From a checkpoint of a small transformer trained on Wikipedia.
Architecture: no biases in attention or MLP, untied embeddings.
MLP neurons of a small language model. Each row is named by its layer, matrix (up: input weights) and neuron, and shows model dimensions 0-191. Each number is 128 + 32 x the weight over its row's rms, rounded and kept within 0 to 255. Numbers have three digits each.
After each neuron's rows, "fires on" lists the tokens most often at its 100 highest values on Wikipedia text that the model never trained on.

L2.up865:162043135104077133134128097098122097095125145128127128125122161157153090139091091111123112119150124151160138141140079101118120114156129166073094128160109091109126065121103139096088113138186173167140204109096173094072135087164164126109126152094077187114115184151109175127106137148151116128185144125147122102153112186111200200169132120114133128066155138112134102053146091121089134099182175103147103115147145164102132125124180138048130116122182093107141153154141183072136141156184072091129117045095103140146150105143143199125070162159090150161116122096089147161127147151136079142
fires on: "an", "ar", "k", "ay", "oy"

L3.up316:164147143084137130081096099133087138153073124104084108103170219128132070173139101127120129162120084146137112148117147147130197087124120115182100125167130093183106123133112181196154172149071142157086101106177138122119171192121097147114144149082109126127112127138144122179130145147142169184145190076096122119132211150097072187165147160124152103181145130094136095170103104140092137180150059120155119164144168076100134180125170134098159105170107122069148140095126101142094169151117106107145092090132144116144083176122179066115150126146115111089131096147095136157053086111136148119
fires on: " le", " Le", " Cl"

L3.up1090:115121128134139190141101099095074124093150076135201157154137135121158110104111158158165153075175138118144106153168104089146089120144120070147124122126056131175159122123118103115152071130133113129097121060165088116111153137127061191126134143180125101158087138116128141105107133146186165127134081076174154095165184137176150147133154094135141100150186185125101102118103114090181128129117106164210076163139123111121136146172124111133106173144181139163183147038171112144162113098114127168129130077136125108118110151184125130095108092193155164149119170093131224157168170154103125156
fires on: " per", "ing", "es", "ed", "ina"

L3.up214:104151130117204131180106136091124105106188160132120076114120132077143127122080192160171152133089142103195110172164132160160116165105173110168123114142137170086131144164111127133135161125120173155156128110172111152129093064124149128196145169097174126135108138090118090189110200131140207111132110145104124103132100210090067130179150084103100114117146137153183093139152123072128106079155140158127131184112149114111131121110073129060155120065154144103121157075125157131101117140110167108139087160139132117136103169147109206170099120170103167117099103091067117158206124099097149143
fires on: "u", "ru", "i", "le"

L3.up1102:104114107105082169191121120110107170102118172096143096126174117081097165078120107096100071142114183108161185137131107146081128152086119152142148047124141115061131109127139133130169126147128135170156093153184132137061104121145123104143151135156141106147162169118139044064101084052129163130109136188154102142152100112114151080135116147140147078154095172104169125153130139111093114097177086201152130195078111140146148108100132098114140080063180145106107088109159104144124107116164181190110119192126146124123144128095154166116129087123107174171208135120126142164152081094150142084
fires on: "g", "u", "ur", "in", "r", "1"

L2.up1455:124156130142098139143145140112142088103216122127107111183240109053094186105127097168142057082101161167158127105121155146071177153153172197083182101131144147107122097142182159149094115106140188135164166152140113115141149124150109078156152144146116118155144083154143099095121058057135154170113152105130129110133152151094136128166122109132148115154034111173123144097132128099077115110141090161181086165091100086128152135145133099119138078139121167128149087131149085148118149149139102079120134096158131083088138108096165131094142127135214063164108104129126109144065135156133147131
fires on: "ct", "3", "ect", "g", "2", "1"

L2.up1340:131161094120112145138119105190102128116172134156188156126144117124094120123129137147125112086181153119133128161089100091076065151157101158096153129151115144152166171159093191110085156178049150151143114117109158136119140206115095107125169166129152168193163169117210179141082146131082154126125095084182171083178183109130099151155215143185162177165180162141124129117131115125128138149135125171189140101189172096165089169155112133105104143158143154166128161100158146178147161104148156110100130144158132068164110095153130130110154069151117130105139106132119184139206112138117122115
fires on: "ed", "ated"

L3.up781:083111117121122143128111124147110150118138205116233124108173101179124139132098121109175088130156132114144160123160166119113042203147110168055153144156135152155101131150173160077131147073153108128144099163114150064148141100153122079088133188143114174118142094045175138123090093060088163105112129138144119064129127088129128189118121127136136172153127172155169146077154104108170123139095097160135079109131146155162132154096101157126144128131115113174153119089129103162133175096177130097121122223095118126141069117133190129167118073155136120132167144103151117200143103118084124137
fires on: "ed", ",", "ong", "ate", "ing"

L4.up709:123129092097149185154144116120134126155137133105130106132143154077127146100147182161197120123123095090112087152143134138122141081131114148106131137101147094064151112193157137088111106127094163149164178136206112134079095117118123134173113132143121183092160110138085094168102117194157143198150135108137064127144096174112136127077146062135130054130216042129115110102180142095135157108163124134038119137161161095148149179131137117110086061114119136156137095086130116127143181159072081112138086143114091168128145163107073176161157093105112134147149031129137110106160127145122122146
fires on: "i", "u", "un", "id", "ar"

L7.up560:150099119084140139093132141113123120133122192120111110126096132131159122104142134180129092075121130161157058151164159193141109137116121170059107102160128106068159121152101115138128121125053099152141131153106130109110181153148153102140105126098103184161073166079061154162098138137168116147170150177122145136126104109100122205095105180175097170126116148111069185128154181144120143124056096081116140158147129106109083134219121126114143073140191096194107102130152106180188173133122111183101101151097132094177145150151190145178116117109081122162105083135129185089105088114140125137
fires on: " as", " of", "t", "f", ":"

L2.up692:111116159085154159152085129128043146135107121089114167097176147155161169126142133125113092131180146116113097165145124146118216118151057144071082174152154088144141095094162108125126169045184114138121164110108177090079161098138134081167092189142123142115120129160125124078122107172082099107108147130075138099144082153120110191146076112098198187138163129100184107112137163159124105151142138119099117151059122071143127178151136127096159113141132119139126142161162138092141115110102112111165151072121168192150145184117134109099056096158071196110155104118128156093085141147137128111
fires on: "ly", "ich", "k", "iz", "ay", "ib"

L2.up208:099089092119115154093129157167117097130062143081097134132178164109163067223147138113109139126121060141155111147167107154059148088122091114170130138146099123109101125139155176152103182167109147175118136145131113081067137152134118198139128096119107175159089080080106085159136120131188122160153160120123100117117139097124119152180129081148167072163188118095133152165145111157134142157120159119092104152143116103174131133070159058096151154152118124140192145146143090135139130098069094125157095151125161205145122169124148149081091144115152098164097164109150071157109173145189210121
fires on: " Le", " de", " le", "il", " e", "a"

L2.up284:098128132129128144120132128119156096097185160108123169128157117102152118114109187150093135086157163131197104162174128169121080094146060191141150104151110089065173085167145192137075123190130117169128149185094147143185073060165110120165162192123144125085162128093085060110130118136121190153077128110168087120130077100130147160122156141091136142118143074121161128103174108159169138113191103182145153148120113090166190163094113133081104073121171129151095149121126163133158150153127100110170133134168067106134120170145150212130138091108118141078159126075111122115149106109118145111
fires on: "A", "u", "ic", "it", "i"